Weights of a small GPT-style language model, trained from scratch on English Wikipedia.
Size: MLP 3072 GELU, 105M parameters.
Training: a variant of Muon for these matrices, 839M tokens, 3201 steps.
MLP neurons of a small language model. Each row is named by its layer, matrix (down: output weights) and neuron, and shows model dimensions 256-511. Each number is 500 + 50 x the weight over its row's rms, rounded and kept within 0 to 999. Numbers have three digits each.
A block is one neuron, or neurons of one layer that tend to fire together. After each block is what it responds to, as a language model described it from the Wikipedia text at the highest values.

L6.down171:473477680496529487528529465534467514531514447506464558487512516546536514487483517517463512516545538498485447486493472487517488536452575458517471509485605391480393541548552534466460524584460501495448561431484539428466490461528546543522551536537443428538492611535488543416475467498496506433471523491469479443563523502413496482469518432487466533520420498510469549488499487582564488525489445503548568534480491496522438402504552501574460400588493539498418544531540567605474402491483579449419533530467548523491506557552645469537468612575575462477511452511561442495419416492523465578512481366531559474437478505474588528532414572477462517474494497521393531539562463435491479524468502508577527495494488480535429567446589440449455519502480550409526500449523486498549533465546492
L6.down369:527547469463481518542517468449500552483374495512535587448454547514563441531516488490514564489557540529549443507490352476427528539462479520474579377548586528539368521484472500534473397487592463446473555519386466585473515539473540519527381481614424519564542543484519436550377435495517480483480570437545395546518569438451478438509523350537509455542486503479632492491465504569448487454513526464534579476545536560531521457504498442456616517525439537512430500543561544537483483439470569496440402554531559479423577431465618445600417527460535550548587520548526539539468527550497543536426501458519546468501529503537565471425441465434410522552487453489439448480518453522568509435461573481582461525484541604444414488532475528437490510482478561444515457579435542480541498472516541
L6.down685:472393463504465506468488446453467534528479511459523510451526455577517402609444576539524476501469557457513501495517444434440455602447486488467543444564502565535446443550421539485440555453557431394566418471540543431519504575516479474492518528485501538500435502371551484591435609526519461444519435520442436434449437539462499500465465535549506471419511511479466390456629540516479559398512549544524476557521488478488463431572489502505525397449466481536535453535426609499595448572545492565546454420503562511544468470463619483420571514459542596427544444557495559552491514543482379498492574508567447487539510437515544503473470472449541542462534454529481537562536494541577511518497614434560444411601609472563544429514457523455427430560610539530593529462528582544509505434460505
L6.down992:492489473429482487446524416487471571454440537427470487569493545511452456510458431569428440477451448487485566408387382499499500555507517408502521515526449446496455467423489434645535572405544471505491493494535550504557444472570483475434557534448532441488576510477471533539413544540507544443574546535525515522447472497473540534488431473462359533549422545489510469441535542570535456445539465456492476509575486413459430506522458415461463501471459503574473457506570430459486586531470543540474480494588576493452483537423528513622495485551500446638380505565493553464432467507490503589527563477502502549526497541547547503596467492500475585527555444480404593428528514592594528513438578490547367526500556535510573495562594570564482478461497479442422545590566389477454491479559512
L6.down1425:473523467608516524481479521503376469502410499535523457455539495529448452504423457480448377430507480416456487549500481483561465538467486514488441560437486549582491468552495527565492448462498551531516545527417488495519539474498516471448470454499557445523340541472406530545498438560491479426525554529491564399463485563487495530496436423466450472402469569511436497505426450392531500485535477519529552456559550494522526594483489454456500484454511495489570472504515476477439463608465396516583499542528475443464424484564533438559511507546508493450453561519562508466450501501485479458458530501527482492505570502567509441528451548488454569558454434535494500419520511560560452454388484407541494529535578425544418489463557573480500508504462422479519385534497403559578472438473581
L6.down1472:405572504559434509522475505525498457530537487526574550490488534457503526549423533524454512526494549478514575500533447460499611513537495510474403477454427448497552454441575451489609530382484536600564438480543411507548502505420510529533579461492523405512510534476531551503499358549528535446486434512423405494515443452526524530518469505561541549522456561525466437460476453456426481440491489482482476471541474485512491442472493521510500522545500553488471470489543530500483393491433519569432548517532523423488575500494479486574540528599566522460480487427497475445546533567522519593558472512476443455559507552493476579426478473433528504532522431664574517499448492612441496579484481492465472532433533490556498551557519459491530450515499510439510466570526468630558503518545478
L6.down1647:544443565424462477536490508478430522525484475536488501442465540526486527447542448468529499528429497491576494527412484457545586535451485465528525460464464380512428512483557467397482533494476520583556522484537477473401468465530513497458541577494478530466500683559527526518455430513546500461555559461460544410482445577448600503442463363588473510432502461496472512445457495467483574524538541542496514467453402425544419485410561570561504510507553505450534380527537535420547533480462507517468502467488567552497524526559588403505473541559536594607539569483467473572578536594544356581482440421504480527529453472434548533492462517476557571506381505492613540458522521439500438582450501498582439513464498483503516487497573485472455487491541574537543530436484483468512520512597474
L6.down2795:502574530454554471598566518471395540492588546475534466532530585512502401541513473568498562511543399422552414401522402484521557484470434515477532395526556436592526453507536465560464573489568518487585508526488515507427472492427497470517517546608533490518478546569438545508466446537496516492513480560467540483470460521466406488448442514523474563548512525528458400462385533580429533568555472500451513587447512414543480474512480453511442402511603504520555448497492526566526583504453459535332491554546512551474473441477514472482385484534496526560509460521545529480513388579509570525477590558508499391471487512592484458513424549526465627508482471538431504385510493431500427515500530364546597512443567480495439534501474501490531565531476558468505522486466470483542536440434484
Interior subword pieces of long words split into several tokens, across all topics, such as approx-im-ations, redec-or-ated, ret-ali-ates.

L6.down163:444500392492420483499516550421543551483548523450522548562466549461561544402533552499562520484495427508408462420527497488518509530368524409548436461523495509438565458528499451477417559490435518440493550442446503627549547543489549452495519499477515585521512367580518535489506476495395378524487511552427494447424456462413488473482597493517499458529523456491560508491530527553560524482356467489630555410460583516481498543508562508423458540415493547451455506488467546462499497509465470473424520512481545517511545377461276553548569508403498501480536435541553546485552530520455494461468560487543542418477488525466511490514501446504457455547419482556509515504516499562493502475470460467426538556517487514452485555609515438487482478505579415533537465570536409446566558553640525
L6.down610:397552571470570492447471457482468439503553405406521613530561510577436392575534465500583530564541401498422490441411576438503527560545541570584529421539614514544434490488381532536460520543474510541518485488471512520517432494520496601494520586522523522518546401434493460488554514528489501509542500467546539435506541459489514486501441523465526515447572487519538625444487501571483607486439557502525556576542486488520477549457541537528456490483423523446533471482489521584535564433477448524482427532513500475508623457503359488453533447561466542433609508530414558398458422490512471527583495512504467472523484498582549577481441552558464447476477442435543436467460546508479472455460534469418558440501485458485508543437490556482490585527450561495522485602534621508465524609426452
L6.down753:517533438464495425482556458513517514491615548463485541482474404445483483493545508451460534525530468463440467450457486552568547492525535408418486428425481452595548469511407505528455516522580456500535546507509550510475442436527462545515503553547426493505466495451487452543478494545522449484486497572551510452501538449510519467485584584463506559431492563490566483430564491475456487562526636506473561514521597506497523461446552520493432459557514558572504543414468567472499508581482522475485538443488498510500529559510215472412509547488488525550568506519560464479419401490483459472600537449520545376516489559522498519542523591505388449477487454506483528489514549620515555516524436566445572489537505567411559469508517435497488437488533545502484498490569554501510573517491463
L6.down772:454521500534503483543502542513500478537485519481479467552532584556449531488451509514501474435551500479480438449577508459368471448404548502464538553513536538506479517508459546566427529544569477449494559609477446648570424428498425641462552462434467480501514501494527529565620501538497490440489482499396474469508536548562447428531543541576469483404485508527478453532462580503547437498531451520456480556433529547491474411485590506466504456498489553485472469339516604477561579479535592530491574504557589445432615584434379520474405523429520505444564531502472528498512463493482494499500470467470443451509606527465520484526528391517419518509443541543453507559445479456599425542501495516478590445467541494459435499519481507403578411457542615419483516543563481471532514502488545
L6.down917:414597443462437458442500523460479506398477456510523529506458479617449543495575499548467485524523486505424501525523612342555574428482443480525540526472534472643537536417488497453426437461506415500400487502484509443537478479520530440505545516497543524475461521450454550504530469507512583517506488496530538561496502491519499507538500603485489499564575554500444537501521479558374486499473557526523460493495500462485481482497478514538449494508471458467495437561499447447417547530466504492512526522497551500532462619410495537498544438550541488469530586521591567516393550597562547485598360567470491496552574473422488346530498539498577496457465490539490550522529558471493557589483498547524453481477478511511453547488433479445431413455508529432504505494426545535566507498457533
L6.down1727:556418535558508525499449474517545568501510557548513424524469506485519508533515469405546441439489562427423520560420503427499498596506484451480582467484474519496540498492494570525435440501523451548499541485532495506529514499504484590532554451518490467573443486599443560508533504509451546444476540456492628559538466466564473458501521470452469461517459409361480550460486501523526532510601487457488559495499564525411552575521521577466510510449498476445520542509450535461516422505408491519485503529509476489441534477469446414505530522481493524530483580456556478486518506528539541434422488517458497549493468461544533390442500497549479518526483456487604464406543573518549416544465476559455494529471469485522571503439445534566516429504562475502546523535522514576504560471419465
L6.down1919:489493440520532427457459492456379575449536545451517431463482498574572431544458559478467373554597476548478565477451469437602535517526501449545557442488524429451518524500539547517396665437509448483494619463487534605527516523572515568471557503591468478485512551531442484452501440602489479469488546509479460585477572548495465541493571569491594512528526528547481523608495493535560496458578579513562573552595455518474363498434528486586522484584477523487535511506518517575528569547479560485530484466519478452519530506445525518486466517485569559473499493502480491408410494600482545458459468421492505487499539496532497498434467471509500465584412464442498533488482475381511524514455366501476564398420395521594503560444517582509518463593514511446466470524500537517463537521531409
L6.down2552:377507478445446491470512466492382465478483425411558588469508450526549577510407495483553412531448457611471435483476526450467423463515603447510541501418516572522434475437595470512560461498497439482444520444451572471525515438458468525543447541443526513566425540468524434501499484558525461436460563481592395468583493481512427560511456489569402579480442477573463468463464460483488475492450531494490465481475586457506635473583522566525502550601508508481524476515519505543467422530553437483497534559484514414517531584596461462465529489556389474457494469602473424453502513468503559508631503531513473513477457433556509391501490564525478512471478492465415476561494470549444496528451521503449621455448438510519522474521441522448475412535445431465488534531474414559513516567449503
Category nouns or punctuation directly before a proper name or work title, e.g. "BBC series Some", "the song "Dai", "side Airdrieonians".

L5.down679:486473438442536420475518531535504473488462402582526500497469550441563484504511521529539468438507500474456497452506528544480475568487547523561537549489466451425424461440514505481415416455526484445585419531564500678479592586508534517542402428569450489474531437468447405597479631553527517406431493533518462504479483553580467447436543517468521452479498441559437543534441555507548468425534541462503544516525537589489536544415407566475518510453522499416477540544499506436423652445538513484600503544514460521510494485449383567530450496556441458534409555435428565468512358559531546403504498529446512497518459406538550522568556545563575497484585557514486530518565416518502545453549555536462495502522558507542570539542611485427484569585568509583484451536530564613554494592508554
L5.down945:554459480551413402598541528539443487579477441516473489560518457452431456417470457518502548526601535459415555521543508514566471558614530398485587518540437583503481512500506489460475476530416433387453489511557536789526515528528540489557433414546486487530505476472514519559393440411499463564542467487494502450385518433510543482520502484557521521508472423513571492506549565485462452417488472539486637421443675499556584544458421499499498528534490516538511541453565537378461568544492579523532532490520457529543482585519493546473463541496498521454507469458514459492525552482477497523498429480522525494425538482540425502437603490460527440508525576501467489488523459530487400523484455554602469571474533437420517459553502507399493529535469553490485423573445502554449494459404510
L5.down1008:482615438553433429585561523489436466570502556559382452524523461454497608490497562469571459529466542549474447474578500522470474520433507544516509467478451500502532477490534526504492516473615470566530540488530498607624540533399606472502475595549469598452550558467466521543440472555492542491454453500403534608519503586469471336407507571557469546570521567511503627525540450496514505472501514470561539480576565539485557496436589523617507479501465589461525540456548484475513513545450478472493512540539488560493564482510410477572501391497547528450470455483462476490476432497522487488477570582491495438522411478460475514524463500456599488509530487386337547430496479445489474499451515437408365494459514562441468444508435574491564520496437483453460496561509610554484557479522530
L5.down1278:552546569538581484418494458543566385514463445494494548508489546542452444426543501457413396493448456445473480443598561486392470502504474448523441542494515597483526403541585501559536564482534483507580519512490437534510541526493394517504508476518491514571481515416559492529563474511447497363462512516522478411405475523598600463441558465549551469492463482513492530496516478466643506474547514470464448507529543401567437502538433587566435497560509502516534450478551545392599554480470473531551438521506580539517476566476449511438480480406423414518556591517524590544490388552504507426516448513457455493529417545501461468447516380523502487454517539521522386491475401514486563536488551603549535487564498438512487472517505526459409408495446535492548615562563492513479470519446548
L5.down1489:535544437488559464498518359456579494400435584491529508479575456553427522431585532562519465539502440557594526445446517438563478532521505559549531510540494453444487459487413497440479462495517497525534596583515487638547494499457499575559495437559409538519548494413528529488584437495464559485503366509507517532505422551477491430411487560389590517531518587525501527546524434501571508449462480493464606502492570438523544511472528445517531529480470470508570443518555551453465593484519459569544512525561568596531421469490368596513492489466400522490502519510478584478461402578555535444425566571442464539501398515476484464562412533483509571422549511432576513569464495449529501482517487524506504509534487573583443512515517509452470484498418525547514444501579465445460569506537444
L5.down1668:563527517432531433546461573539450456436528455513461440464464560566541412377569507485509479494451530438543505537567477564545512523510479444506431482470589555436506569473450409516475495429531475503503499476511507724499409508466449488491586506502461477596554537511613494488476475459511557554506423419513482535555539492492574483523488443529545509501598585531441455448549535489535532415584527467519573501371596498417543503464593506504541494491499507468558550549532525511466536449504482414501537433551466503524454539540389568552582509505512457547464422423467495456454493475591479487390503531493550577452538472534556453465404564510537522520507498564547542422524457527532471556449520571535430576521508553437493491544501472460494416473545517563542514479492547465492469507481444
L5.down1921:540452570446450450463542444453480475395489572530528501594512554520487590492472521477524549533539631496458504549512583385475513494600485508473488520494415415505449499491498509463458525447530488460522531484459431538328558452466568499526528477539600435506504414481494487549451506487493449485480516552446471560494502501560492533512450478469446449423567460528492418488462376454472447588486462505493459512467535589509612571443472476477473508507467586493481528436532519462510481484587483543471500533478631584470470492465473456452458474510418499523409491527542552441498514525477553534450440468465479454451460438510511524460513514488460482488597478391415519451487505546508527514474556478509523495510366531491503499545511537424502482445495580444512561523599475455523408492553549
L5.down2009:407461514521477512481502535481496483515487526481568444605448528542484519465526543483544500553543474496577492495490417439539491452496518507472501487441524461535462555537551496458508572636476557528478421509554618783461485549525537559547563577577559600568510516498461491571500458532540553470499503502494435476521439593543461401571495525503542560540460515473501439458470557518507494310569532501423607555578543557519480508492531426448486546515447522411575543481525467449469463469509483605563522481454525470563393521484287438463520581503484470529478559435444545519577564460520469502423452480475441468385530560398488480510455512523533562498565400542410485471556447503521506596511575520500412525568518561513397483489453495362525474474507465466453515536528533464470443493499519
An opening parenthesis right after a name, time or phrase, just before an aside such as dates, time zones or notes: Creed II (2018), 4:30 pm (EDT.

L5.down627:506560464451472493562548508562413567561527506479542483442553482460589449496493533549513499468479535465447537519478537526527443476476522513396504434534503414536548566446534468583488522589470507506415530522452466549534480541532444495518471573530489510490477441508467425521545427464612598636436493512446518484544584498525683456506451565501469523489549559519481541456386510546535475448439499512484546450495575533470536546506452465504546503503493548466510470549473492502511441505476546463510483376561480423511462531413532463527480556479502481567568398507504495490468511432432548437460585517510550421446458438571431517523472521496502454550471488448522496423461526432510495543487476489475447544518533480611444537616520423547540522456534604472473365566489494523507490536494476
L5.down1041:437642483477618462440589414475560456467480550545496579494503535519546458489452425528439534537583520464496563481501484505582489385472468464501586503496477488531495369513433469543520539389538593475471452370512583473488426501497375555461502469571335479558379528594505566483439543476471476474439444488482422473539465457606465501503530505456505469490466494450513409498459505516468481459456562460513502527454484588551518503432478505496424519565438514640523512600520555520505464449445533572544534554488570513487421460471519422467430493460468475472536437501439414526465381469526449480467537521415573566419589432391467497558552481461404522510436509562485407491473496475483552600414494552440501415522538503529437492493471518452545441582489477507369546522469422592550441498551483
L5.down1440:456466495513549526575480536479562539463590427449498485450464496508435502426524570495522524564526424415520417555476413456580522490463457440559529524442495438469514533555563341525493487503451475464501577473403492499475597501518506449539468436387570347642430467575508552422398474444501448434467545584580549504559500521501493478507491496575409521523517441431565554569445455542484561535567391569543550548504493500493592401491461448416570526483576589496587479462505463498520478525505508461562535441523480445536496524611606631505449468509476430451480533623457468520363538498490488455531593562426484484483529421479533470620464497439448410568551507525546511524429538414530559488523533511535497520458450585513513522452559509542527486481474456503416469506451410446476467480461540
L5.down2083:522462462471476396597544561422531488487528537531551457591496532470515523591422534536585497507497576555523539570414458473451527537559492494473608521524498457514560523497610420594549512517496539404397437497452553447524436520476426506485403510573482442507413462456502465517537430488477524508436449505619549505524448496639424462489406564525445433442468531544548464481473476477467453562508438511520499518522494398497534403557438498441447474553488425627451522585531503495520457477418515488496468499491481528465513554524559517522445504535452508503511509510509478492460505536638474559463498497487467478512394538601489543485574412541502417568528553517458480444541572541529440513541552460437559520474456560537478479478525422495511557471552534461500564481497458515440570466576593
L5.down2339:455531456446541524467549518563414515586322486473509545470440527474484463504466532435437490452544566575484563552472534534483490474576494555522444445539490380617414444603501452444441536643426479476501522490433467522530506514493462548652426522529566483569418574406551501546445409541419483434540498487499485491545409524498510457512477401525501547525449481516517565554440552511498484462433488535498637489549583457572517408432489553575487477584486535539529484559507462494538438494527496393450504449495525450517513481530590426474418487513535537432551477527501469498569473602454464552498493426528462492496492490499546504472523562537470492514498478473406486404518392397576449493530527525507516561559527442481569485588536548445574484469459512456497519542403395464563561443469509
L5.down2618:423447619511512596556451566492567540483451481546450485486514482423471401458402525399474491533487521451483520587501505560372437469504520507429576401531476465492582497576628454500439468499561581510505459545521486542469458564451507439423468476465501425517440567562484506444405567489479485545562430596566525507579396530489559393502538488515578541487481428493410491450558570414488476622552500502522489396468451447558505548510387459534428477496522590520466534383454462487466514453426533541500553541570450534494537433531547535473480491620474539453438539463598470497494495598539448485492547448480454512454536428572527460445412477537467426608521571418470443495524476482552483467453465609454495518477512578402484509480501511462466527424586510467532499535557476498602537591582468
L5.down2712:394546567469554433530403494553533492468430511493500507543490500403529537482474519424450520471588440559450546494487450482507459460499519496541572554530515538567564489435471444494534544545496428488461521514485516518532466504522557492568434468486536577516406458462486481397507478505462519492478527589574404422462480587504567439446443503537436502559478455550483465618499486531473469458503517502482554535477495424483444485546517447565467530446516469492386579545559535515551494439500488465496590586436520449473503449512589474508489492604497396485603474409599533549515423486511465525533534511477487454427473479497577496456477569501496503505474594547510510532488465519479505409452456474505474500523549512597465468502460486532535500458469528522554457490416463493569550420529432
L5.down3052:546411546533505519487423538420461416516568564448436527500460425539481513503520436566499529535539533487477461454404501480498526468576502464519503502503449413615398520402506462578506477484475505483495493574534493518535455476476535448451427524449541488517447487546582505514391565468522518449394494532523449530456418470510547418433510444557495455526489413501564481417508499462518543499427467592455535501345540594511513596392447508607556525501414570505521515498538500540440504516469456415510468428456566475484539567404601433565453527508611602499514560451522468587475529433490498460648515441559497616460496538550593479480459529533488494572506446540489482545551462488492499549429436496474472542523427475518478447545462533482616465584492481465484497502484568522534541458534516
Interior subword pieces in the middle of long, rare or technical words, often Greek- or Latin-derived, such as euphoric, colossal, phytopathologist.

L2.down3026:589499483434559537491492358597551436470502546454426518539480451483564403490500472493582459467517544582520454477521549496442513434591505513493456461463414506484477400519491517476457515547489489540508479389649474407596510526541435512502557524561494447540480479514521549543474438536474492427531482511500503436515513483470490390366439499490480472528535532532535546531470491515425515564546563497554444515491499401532576499507494513537526497539503454474505522474513428565541480523481471620427490475547423492533524465463682511512446589499511502559453487522475454548493440472526452502434398565448547403505569493591502448550488500460438559477460533573459458507474623537521470545323512574526498538552622487483536531508612551506479571496451499593572521532491475566477591499482525
Opening pieces of longer words split into subword tokens, like accompl, horiz, peripher; also pronouns opening a quote (we, he).

L6.down19:480483505562576620451530534506499507522479510474500585534507422446504604536484488523512479486540561364536533483503488429443474499613503521497494513469511532578511524407493600436496565484507537428466516469462570691476489470555433505582548515494567475550499543594499476621542522563498435496440480548465506458499536530501470458564484472519568477439476458431456500474535469546475475362508513448441570541553594442575571518549457581525503443507528408537518486534459517464486418489445543504526504580471478428561524569479404486472457439482465509553488521499488440407505372505429491445459531546450500450475504541484441547438537515488595510454502462415462368558498500487424463592567604495545522560457510528527525468596562537408551461464515474458511574504438458386477467485555575
L6.down443:498492511404346503429453489511487585494467473539497518439495491520445548585441553535490480533482568540460577450464526503587537516467450603414512548636444542550455505558452494462444547496481439506479505495614545724496482425584440527572496452519461593560477470520482499522611479412491471508464478518472558555606505472524534389414594487544503497510461479531558589445479489494566557458527484506509491414494470425458555570496560466595467549466530501459512495561490570519573489486516473543577503498493557602523447485517489520501490371533535459495462562560539478595499427557416507372480520528492524445560501478422476463446630479456512518445576541502570465503495450451505493480438505507431525556524489516400537528510503450428475616473539515477512523570587550596609544512499525
L6.down785:544516539548416566482542493528523464503523518429527424468529525438518443475574528353547512466607538565518541540535469497558522516493518528501509492498494490492486539500431524426391485535573425480531409440550427701472525555538517556481484494547530593496590519555493418482487487509513428519433535513494450549492455468432464422518542567480481547582587535440402459568498539493502538376516483454529517505382525501537534507449543429497507557581514480532471531485511504452392539474536450507462468598521488436556525543501413386560497552464561450456544565431456483430549429585587410514497597520550518546479463455526513504490523508495474425455516496456477435449430451480513467488523528498504461427468482475489482523531548617446529549578518514516475426453453394464487514498370483
L6.down1410:453435465494397476550500481547600469465506522453460428502327520466508553513508547547483460511479609551505401478479532444526565443503492468493531489449530573469467552437513511437512533565517473540464467530470561665543595406476510528630512468545465475516484530467462506529507498419618467514480549439491563481472489522521553491484497467542498529490480521541501425530491563526466501532483529427589495516460547490529468488433443482496517517558537506534496594498477577435458525510431547530575507478500505434533427469383516480614452466381504593595473590455460497573547428559451387565424435507502504517479630476494476520532499528459479516492512475513503483442505421468509545483491537551478448524489537499497440412509540570485424456442518507487440447537440494508581527406575507
L6.down1930:552396472514478452533493437451531483539519490584542419531494383516542553507427526388479474619543551473484564429512488480447576534534569487474413452442563512528495466562513519427545533561493526417450521523520495727477507455595524654543484501465493557511478508446509521484570562422431447433463564544556502511459495514528534499438471505568490455530490508433544521442585576475583502409565519497459430437534504494490486517402549487445533477479486492449572572500558504537580575418492543528542554502480597575501532600518440481487542546517587473508547588445463530492533487433496486471524508545502501532517534438485528509503474438478489497529497519520545502426514537541508403487440503493439430468505551541597435427526442516534536573571534569508478428490572476562455543483627525
L6.down2076:486503463520480528483463432474480458394552502635466474461588595517496435420456462409439469454477488413541528474418497543535402489495433516511395484587549390607470524535557542428510463452483412520519642506492487646489547589555440433586455415479535561486510557482507528534503422458552495471541437493478553465507418575427509424455503481588449417528457483533518515524636603515503533319388459573493465486525481518491486484459369523516500417497415517493484473470473597525499453390443465542419482563547440442554477462416539576388550519493541606485551511519463533539513543505444521544599540572450534375479510543438532510505435454480524509426501443403578547506399479495504489604438571470431506481608448450463458461532596450466493435424477449452563583470509468522486601596523513
L6.down2665:514574510552545475504483494441547526588440460468513462479423504510500464539478459451426557521494434569574458519504579505466557533538572505535480460485463563472515518534470527535586430459519455548541591451519459709484488514508483504490511465580493549586498447554498568559505495438514534463458494557485299602455528490453526534486581559544505487555517569545508497515476507635526487450517474478467486550563488514604443559483384561487570506559487540520549440495476530499479535544508582542527492493489550393472487481485612458563598420514489557526443427467550613529551450453473585529524549570472519487436580505410446489482514433530519442555556475487496471493434488534391491515414545551439528503484535494520442566432576507444500494490461516517488503534503542356513525562583436
L6.down2834:459515465459511477504553492567456488495417566563418491477419489462437593417520482454517528383526477528551503580433505559447579455547534487454512356461531454420507515535504525478460432449446430516434481507525507497468468460481481498542514472567449534589513592495454493527498518588382528529422522456527538480385436506509434536465505513520532395530426492538402531469489531480593413516517520486454490504500472544568481465398523478449405511576462563487541500484481595457533513530407586514511548513486591474537453567555276525554566550551443451492484544488542489490536451524529484384500439508509492468508463488499498514471496502513468638519656466475459568468505432496588550451573480463520520412576490540517431519468419562432470491482453561491462484440516525517416471584337549
Mostly an opening parenthesis (sometimes an opening quote) right after a full phrase, starting a note such as (5 KIA, (born 1805, (2002).

L2.down1715:479530461474452430521503524403595405438561516505452522476430494460501539402459611403532490503478528446492455475508462511515458496563540507618513435534530464634496611502541550517489488479489476446492495486486486520487500453465532501521502522488501533524550507476457575514512446522493508518572455460548428521563469484567536590516508545464507528441433489447469509553443517419513507504558513448501475503487505535445447481506528579562512483444499502475459423554528610493485519445449542445519563601525483449522493465549500567485433473513559464493487478396496556484579497507485533617603459582604507544635412527510481588512483493496452498507476452440498457473589492444531514447589532528465528600499570529449455520484507415537512593407493539596479408489586541405504600535498507
Tokens right before an upcoming proper name, mainly "of" in "the town/city/village/state of X", also HMS, USCGC, "his son", "=" heading marks.

L5.down601:428517452451552423485528468389472478503480495552564439491521407528507363471550507623547459536565479510602423522547531558510516482417520554621506465497521480450471523513447496478492502494547427517497504433494534489511495527460614472559538463488523500567490474500507486548577474503504490504532500497515449506438366524603449499523463503566490513460581485441528484376534470455546523549467513450475493570553630492490478506468495601478501504505514467515531425573517607556545443505461404502490492640546502495507493527436422421459494497563396547465561463498554547423477512515422527484520537516561528435481471483481547512512485535566455459470461522520506445484445503478559470554473424478483585490523423539453527405462548503556513563521453541595448509502543455466490568564415486
L5.down981:399510426560608400438514499532428487466478523510538518570508528486539481497513533597495498386531341528450540559533528607471502537436554461602448470468535460562524542493529510506437542508506512497482565546510514474530496509550475554487449434534480475516478550446450576497426418424538468571518516468512468417514489482433436611520461469591503541487496442473449485412445524538565493526447498488486509377578533495452527517565496495539462426433491514446520393526533543444467541512470518467552530457468484481502576527520241498525492454440410459490536539550626624492529535526472596541441477547456415472479486524520546536540524474445557452479569399544575638512497469553519438477620498545513473510435503559601556430510549518418425446544457496557425427546451527547515513505518454
L5.down982:487467460589580475489544492494481446532505602505498514553503477465519464543559524452508456507617409459441513468478465442545513528526445536522572589427546522487441538491507580452526433462456469487462531528516596520450480503513514541441577508497511536547436548378514519619582506526597474548516574508399465459523503539590536522506488514451493467499505528529532556500568500499527564530481618522460453512451517531518543627476435575520463449517474541386444504496428528428516564456538493498504463605464396509507522564452215531537511516452469494455468522490476546510395338494463522591605576574541535409438526497503480577480576499451556484480504442502441432499450486607493479526391474434453514449486464486537566522593584406561493476463493579573566469590482417533447483511460537
L5.down1276:526478538491493539583568514510484476609535460534467489510474479451525519524573477455429523570531551525452451399531497533478461439503428483510548557536512533438508536518346512566622544529628470525483502485416519509514510380492460438539519439540506538451568525449508426557511527579555448492488531520563527520571515511450496518463441494544484455401489445403472481411444552462510481520490428486394532432444560564468471491594464507471533437469480422491579496411511558520483463548538511482582513649456498558499463486531580471485466578474435565548502502609482461622544525442535521485594459515522503392484547448514429514470482530497566518515469531427480479460466550567394470455489502500471641431507494508453593466536397449487442479514466545562543527457530456468483539411417489
L5.down1436:501526492585574572592406465507474512455506512490400475562467471479500464425612453485511446483597471509476496597451473456524444483533550536539529534357575497544504494425583443501432515494478493438549492544410447530518493546519524529505489491517466446461523509569405479511526420472434523433467451546519495513489479603551557575527479561446527462508497486461505514451613450540453481412565526589591517515484512515504395533507592474487516545517445473445529497567539527578582506559546569469577443607416487512458515479509319444460419488537464480443490522480523548485419470488512481445525465494506471448521431499501508507503536471460514517542526447478534499432505473567431549561539562451433537515472511497566521584471525449433573446555582530492515472452536528544419550451477513
L5.down2145:477501580580544525376494450564443524611593558599468477540475438405456568510578529525549483651496439445413559566531470446550506497440477565544479485465491571503505425476505580529550492507458484528424564425545538498580453473629497566444367476422483503566420473524539455589501523475547539407499513503450531437465474545514496491613533459444545499522468454404502492487417439522448437490494432417494491555474505531518473437599490466448488440500432531597514457593505475530415487611602523491517468571381468527500509511455577547484502453429425437466514489415487518560584565497490496508474400476481442472461552466538482434494552388424491492524494454360513519496416437469476523520501534428511584510485448427466582517472457539516526562545472467474464482476486500557540328480470469
L5.down2329:484517417468429547448520563439479399575519454432414467521436505485566518504534607593558507505552438505539494491431525517436553544428466444532500566525496512495595462553583531580504500465513512556452529545449458600571467414580509594462504639599502461511512492509538433469452567580528563532477535473539480475520491593569437548422572536412476510523468427459570455491544517433485507446520538540559572409508443528547485439444545552468528553577481488510623423486413470514507482520538528508436513478508451505473514519397310455588540451504483465447543526520499479532420532552531429534484584542469492539609481465451550468410415447532388358577548530543502498444458554548473458498575533485550465485410485491460455514395530472509524533473495559415453445538414585449539504505515511
L5.down2729:586543510561554512403519398444519514515537467524597478441546525486466499454493520463491544508523561497544452547576462487458420510522459469530566481503488432453471448546472649528462453535502526512476443419508484509551501565518518498463450431522563529529516537538479523608533556505569559435528451491612574477487522613582524466513448567586522468513475466408582527492454486567455483523474533395475494631548523450491513424573429535450499570532512456474514493478542489508464438516468514426464559550533512526522586483446610482485467422520560432493422472447474445436438526583563455518467559478580503456526433564552468460419485485562520525330466464491539521460503511468524528500573544481387509426502460502545553568566457503596488461523463594558445551489494491528540473496497526
Commas and link words after a kinship or role noun, just before the person's name follows, as in her sister, Ellen; a princess named Tahira; Kamila Yakubova as Gulya; Spouse(s): Opal.

L2.down412:532495479519422541521565590620451503538475432557596615515547500528536502430533559426489488453530518445498508526470493477529579485482521511456483434542443527451567437552538490474521525484516521544491455499527550590464506597591530549453453364616510541514559493512511496450437513527534479418458556452533508409427528505467503452442473480506549511490470550387424542471500472502503419430581508488430553551490584439482527530474562474577473494563457517474628529473524495530590463418456454504479525489508599449501521486515508515428504482535499466507529491501488456533435521502507473514491462464527500469466554421474521491533455507581469533425567523471577495444506429404471391541445545474429462429503456518623468538516528540413520553507558474480479561553583510429462554614522530
Opening parentheses and slashes that start an annotation after a name or term, e.g. Mr. Blue (Edward, CPI(M), G/F, Electa/Rizzoli.